Weights of a small transformer language model: 81.8M parameters.
MLP neurons of a small language model. Each row is named by its layer, matrix (down: output weights) and neuron, and shows model dimensions 384-511. Each number is 128 + 32 x the weight over its row's rms, rounded and kept within 0 to 255.
After each neuron's rows, "fires before" lists the tokens most often just after its 100 highest values on Wikipedia text that the model never trained on.

L4.down170 [132 117 181 149 126 125 111 110 141 152 132 103 118 117 183 125 137 169  93 129 134  99  68 114 142  61 139 142 138  69  63 109 113 125 131 103 147 164 108 115 156 191 103 107 118 142 209 131 126 136 227 112 181 172 112 158 133 142 109  90 139 150 175 106 157  94 145 100 112 139 148 122 144 138 137  65 140 177 175 113 162 138 175 150 125 148  97 140 115  75  86 156 142  98  67 136 138  95 137 121  96 153 151 175 163 148 127 161 114  87 132 127  80 175 142 126 111 192 106  83 133 178 113 137 122 126 119 177]
fires before: "1", "2", "7", " States", "les"

L4.down543 [152 149 102 136 127 145 153  38 121 118 112  96 148  90 159 197 123 172  86 151 116  97 130 156 168  94  99 173 146 106 167 189  98  97 137 164 127 129 164  65 147 116 123  84 167 159 137 160 166  80 109  80 158 153 112 167 187  95  96  82  90 160 109 131 161 166  99  89 127 111 100 169 180  91 209  97 134  83  99 187 148  75  92  91 123 136 117 138 106 153 125 108 131  74  67 146 146 146 133  87 135 141 107 143 115  86 122 182 132  98 116  99  94 161 154 119  33 104 166  60 208 141 117  82 100 146 138 160]
fires before: "1", "3", "2", "6", "5", "4"

L4.down221 [138 150 122 140 156 116 129 141 134  97 101 158 162  97  93 119 142 156  88 113 141 139 120 106  96 178 109 170 144  80 130  82 182  95 113 114 141 121 146  83 166  63  92 116 122 139 105  99 119  73 116 126 105 190  71 109  81 116 131 158 121 113 100 155 110  69 119 119 104  67 146  37  70 116 188 123  87 136 159 110 176  62 152 123  75 133 142 175  73 156 140 100 160 175 190 192 129  91 156 103 139  86 145 156 178  98 163 106 124 128 143 188 125 207  96 151 171 149 105 113 229 146 143 123 139 127 106 105]
fires before: " |", " ", "The", "+", ";"

L4.down3267 [ 89 156 166 148 132 193 117 143 161 154 141 168 197  79 130 167 110 119  91 103 151  84 107 158 129 209  84 169 172 104 127 157 151 121 126  73 104 120 126  86 175 190 142 137 153 173 103  78 107 153 153 138 140  97  92  94 141 130 151 147 166 101 106 145  72 125 154 191  99 110 142 114 151 113 139 132 193 149  96 145 126 122 112 102 117 153 120 133 157 144 115 102 130 107 129 109 189 116 143 114 152 122 115  94 155 146 164 182 129 114 124  87 123 137  95  73 182 145 151 117 135 123 143 157 161 148 157 122]
fires before: "|", " ", " of"

L4.down77 [128 131  73 133 162 166 167 116 114 124 158 136 168 113 155 144 119 140  97 127 156 145 133  81 152 128 196 157 153 142 144 180 138 110 131 121 178 204 138  96 115 186  86 146  97 119 126 146  96 190 191 147 131 109 126 188 116 150  97 109 172 117  59  86  84 119 118  75  97 121 109  69 116 132 146  70 146  98 110 113 153 123 143  87 202 103 151  94 165 202 134 129  62 145 163 113 128  86 179 150 127 241 101 129 115 166 146 120 110  98 100 166  92 161  86 157  62  75 151 149 160 145  94 101 130 108 146 149]
fires before: " |", ":", ".", "\n", " |\n"

L4.down2065 [127  89 162  54 128 154 186 131 165 123 144 116 103 121 119 128 155 115 139 180 165 130  89 147 160  82 135  80 150 174  86 135 151 131  96 160 154 123 142  69 100 156 130  97 146 121 118 165 164 153 131 199  79  89 129 158 152  74 114 134  93 143 159 123 116 123 136 127 131  91  95 125 166 155 118  81 215 186 219 148 129 155 138 171 117  96  90  97 178 171 130 115 194 172 153 114 130  83 142 118 130 142 117 104 176 210 115 142 140 128 144 124 120 159 106 130 116 193 133 142 155 104 148 132  83  87 147 186]
fires before: ",", " |\n", ".", ":", " the"

L4.down1747 [191  90 139 124 143 103 114 145 130 212 118 141 118 159 135 181 125 109 133 117  97  96 143 151 150  92  74  97  85  67  67 178 160 115  73 106 139 139  96 109 124 145 154 137 128  86 160 102 137 118 240 104 111 165 108 228 134 133 137  97 121  88 115  92 126 196 119 118 144  95 173 118 144 132 120 131 166 110 157 145 141 140 138 177 146 166 118 147  60 137 110 115  96  96 133 146 172 139 159 151  88  82  74 124 125  84 177 188 115 127 161 126 132 151  82 116 135 110 150  80 121 113 127  66 121 117 111 117]
fires before: " |", ";", " |\n", "0", "1", "6"

L4.down1781 [ 71 119 124 140 159 149  77  99 130 207 128 116 122 154  98 113 142 137 137  63 188 113 122 134 128 119 116 141 138 129  95 142 181 133 120  82 123 103 172 150  79 115 158 117 180 140 148 110 110 173 166  80 156 175  91 137  74 112 142 151 110 134 160 128 110 151 116 181 124 148 152  94 155 112 182  90 179 118 123 107 113 115 134  82 110 139 151 128 111 118 126 146 112  88 164 125 168 137 146 100 168 121 165 196 130 125  93 129 146 121 119 170  97 157 127 146 125 175  99 160 108 106  96 101 149 109 116 155]
fires before: "|", ";", " ", " |", " |\n"

L4.down2759 [ 84 132 141 166  53 159 203 129 129 204 143 128 139 116 132 135  98 162 169 100 113  84  57  94 100 136 134 113  66 101 125 127 133 165 144  80 134  99  92 126  89 107  81 117 160 169 134 101 142 163 143 157 138 133 103 100 117 128 148 108 119 144 162 141 122 140 112  88 161 129  93 125 122 150 112 129 171 148  96 146  88 152 151 105 170 108 126  60 108 147 166 153 110 155 182 119 127  89 159 154  80 129 134 117 113 141 128 117  71 119 105 138  93 145 127 147 132  86 111 107 144 105  69 190  43 181 108 109]
fires before: " |", ",", ";", " January", "p", "."

L4.down1930 [ 75 127 167 116 159 142 159 171  94 108 128 135  74 168 209  90  88  83 117 143 154 128 117 132 147  81 106 119  83 165 154  92 159 133 121 134 123 103 186 106 108 125  75 145  53 138  88 193 138 136  49  96 111 159 116 105  91 109 136 142 134  69 186 157 117 159  78 147 125 168 116 123 107 133 186 142  70  73  88 205  67 144 121  61 140 189 108 181 125  60 130 132 101 153 193 137 125  79 179 132 113 146  75 142 109 116 133 126  75 103 206 118 100 147 121  68 122  98 134  80 127 134 102  84 124 159 118 156]
fires before: "0", "4", "3", "2", "5", "1"

L4.down1307 [128 161 148 148 144 113  87 152 104 173 223 142 127  91 165 193  98 169 119 142 135 155  75 112 105 131 200 138 105   8 130 127  57 150 125 145 146 137 134 137 150 150  83 163 113 140  93 105 108 134 119 202 109 212 111 128  81 151 121  96  95 158 142 188 101 129  87 113  90  92 128 119 120 135 126 110 161 134  97 142 126  84 174 146 145 164 126 167 121 123  62  72 118 160 139 130 136 147 149 185 128 123  98  96 111 122  73  68 106  66 122 168 140 147  95  75 163 124 141 122 153 107 142 116 114 142 109 127]
fires before: "1", "2", "5", "8", "7"

L4.down2889 [126 147 129 133 119 153 102 131 163 208 165 111 115 167 137 139 134  84 104 155 119 164 114 121 180 134 133 132  96 101 135 167 157 197 145  76 183 168 176 155 185 177  97 107 146 134 106 121  70 134 127 134 147 106 118 123  73 122 146  97 135 126 184 182 103 147 159 135 158 124  45 166 110 152 110 130 151 119 118 103 120 144 168 148 177 140  86 138  58  78 129 121  42 120 160 166  96 146 145 107 151 122  69 128 126 142 162 160 101  69 110 137 134 128 137 132 138  78  83 141 109 178 114 138 138  90 115 126]
fires before: "2", "1", "8", "9"

L4.down2167 [120  89 149 173  79 153 142 178 136 162 132 134 108  88 114 100 164 163  95 107  92 118 126  76  92 148  94 118 141 215 177 145 112 170 187 149 150 112 117  68  34 130 121 144 134  96 116 114 142  92 169 161 123  93 126 124 126 114 188 164 115 149 140 135  91 111 147  46 143 142 161  72 142 138 151 109 130 208 132 102 186 112 157 119 147 139 118 121 122 180 102 184 183 186 126 131  92 111 144 140 147  96 130 129 180 142  86  79 133 163 136 101 106 116 147 118 106 159  82 157 159  72 116  99 137 147 137 192]
fires before: "0", " |", ";", "5", "4"

L4.down705 [ 90 120 136 136  85 114 157 116 164 179 167 109 128 120 177 147 108 123 215 122 136 113 141 199  87 116  72 113 112  94  96 132 134 108 114 113 112  99  92 142 134 128 145 112 149 145 116 152 144 129 128 147 158 101 107 120 136  96 132 110 110 174 127 107 127 146 114 131 130 150 122 142 138 176  73 130 147 139  96 189 151 168 120 124 154 105 154 138 124 182  89 128 127 146 149 126 184 113 135 123 136 113  96 157 103 110 155 212 115 190  75 102  86 138 110 163 146  33 128 125 114 128  61 182  65 144 159  67]
fires before: "0", " |", ".", ","

L4.down605 [ 92 110  47 133 172 157 155  87 174 137 148 103 110  54 140 124 166 172 139  73 152 114 127 153 154 125 122 140  97 142 170 109 129 140  82 175 184 135 156 140 132 143 138 144 157 130  93 106 127 102  67 111 131 117 123  57 127 114  96 133  98 103 142 105 173 124 121 123 119 140 139  99  60 103 107 199 133 115  88 130 156 144 186 139 148 139 113  87 116  91 139 120 110 178 152 167 158 123 122 100 147 131 142  95 121 155 123  90  60 125 181 135 134 184 170 163 180 162 129 177 138 118 125 178 138 166 127  91]
fires before: ";", " |", "–", " |\n", "0"

L4.down395 [116 120 175 137 172 167 106 102 102 186 109 156 157 141  53 179  55 150 117 185 107 114  72 144 161  99  97 172 109  76  66 109 131 169  95 110 135 142 109 138 108 110 102 100 103 159  85 120 132 185 201  98 114 173 111 151  97 166 129 150 100  91 156 104  78  78 119 106 192 164  86  85  95 139 107  88 106  81 106  75  98 136 146  74 104 183 183  98 158 166 107  95 158 122 112  77 159 129 104 151 171 129 136 107 144  84 148 108 118  95 170 110 137  90 127  81 128 112  67 166 175 172  67 151 107 100 119 148]
fires before: " |", " |\n", "|"

L4.down3680 [183 168 147 110 160 129 170  65 166 142 118 136 108 138  90 133 158 172  91 133 138  72  98 118 111 138 128 148 165 137  44 100  47 206 140 117 134 108  81 139 208 145 115 111 113 130 105 146 147 115 128 146 117  90 101 124 104  77 135 110  99 123  89 123 159  87 141 139 172 148 124 164 103  34 140 101 137 155 109 119  99 150 151 142 112 151  81 120 102 137 107  96 190 171 114  77 126  90 133 145 116 132 153 112 103 161 138 114 109 117 125 116 165 175 145  98  88 147 149 104 173 118 147 143 175 166 132 121]
fires before: ",", ".", " and", " of", ".\n\n", " to"

L4.down2586 [118 172 175 131  90 160 166 108 150 197 130 115 150 220 136 143  92 215 143  76 174 139  88 142 170 115 122 153 163 208  77 168 171 137 127  68 127 130  79 110 154 153 189 123 119 121 132 140 149 110 132 120  81 130 124 143  92  88  99  66  66 100 128 163 118  70 114 144 160 123  98 139 125 173 100  76 139 154 131 154  84  76 173  84 136 143  78 102 151 121 112 146 158 167 111 180 130 137 160 120 173 121 105 222 136 134 121 135  91 134 115 174 131 169 122 124 136 113 105 163 162 109 113  89  95 134 117 106]
fires before: "0", "9", ",", "2", "1"

L4.down2972 [124 106 115 195 128  95 154 110 120 100  99 197 152  84 116  82 152 147 148  78 127 144 161 142  90 189 192 158 133  64 161 104 148 155 107 149 146 161 200 142  97 234 133  87 114 156  95 133 110 104  62  78 115 140 107  61 118 117 106 136  97 146 134 189 104 162  97 116  90 103  81 151 124 138 124 115 142  77  76 202 110 103  90 136 118 135  70 118 153 116 126  79  80 153 155 143 178 121 136 139 121  71  92 135 127 166 112  92  96 156 115  95 102 156  56  75 132 147  82  91 107 194 117  76 128 115 101 199]
fires before: " of", ",", " in", ".", " and"

L4.down3385 [130 149 161 161 157 116 138 101 202 159 180 121 119 190 113 105 151 127 108 148 166 129 159 141 140 182 127 136 115 170 157 113 196  82 137  67 168 151 157  88 157 162  65 137 115 148 115 178  99 176 168  88  71 118 136 101  83  56 110 142 141 163 131 142 152 134 104 130 117 156 116 143 129 117 121 146  80 153 161 182 127 129 156 150 145 139  81  78 142  99 107 145 117  98 166 154  92 133 160 130 152 172 125 117  93 136 100 135 160 136 207 105 126  99 157 106  82  82 167 115  95 100 125  94 114 166  92 128]
fires before: "1", "2", " ", "0", "9"

L4.down1726 [152 130 139 128 144 120 112 159 150 123 153 120 158 129  73 155 137 119 129 138 109 148 142 140 151 148  62 137 114  78 177 132 124  98 115 146 141 126 146 125 113 113 152 177 140 152  85  97 155 130 128 199 179 110 158 203 162 113 152  95 106 134 114 117 186 139 101 115 126  64  79 113  97  73 182 164  76 132 126  98 130  95 159 108 121 111 127 124 124  81 141 161  89  64 121  90 144 139  75  96 143 158 130  92 126 118 164  84 123 171  99 115 131 158 103 139 117  38 145  88  79 207  91 147 122  94 115  91]
fires before: "2", "1", "9", "0", "7"

L4.down3536 [118 165  78 104 167 115 107 163 136 142  74  98 151 148 206 135 137  82 114 128 119  98 123 122 155  61 160 163  87 140 130 152 122  74 132 134 173 148 134 155 196 120 154 134 145 109 149 117 108 145 124 125 126  67  98 182 126 164 118 111 139  99 112 149 148 173 149  89 106 136 151 105 116 122  96 129 136 132  78 173  75 106  67  61 141 188 108 163 156  97 162  71 112 140 134 101 167 148 134 149 201 165  57 115  80 131 116 113 166  79 214 184 132 128  99 108  94 114 144  87 161 146  95 126 141 115 111 118]
fires before: " ", "1", " −", "2", "5", "6"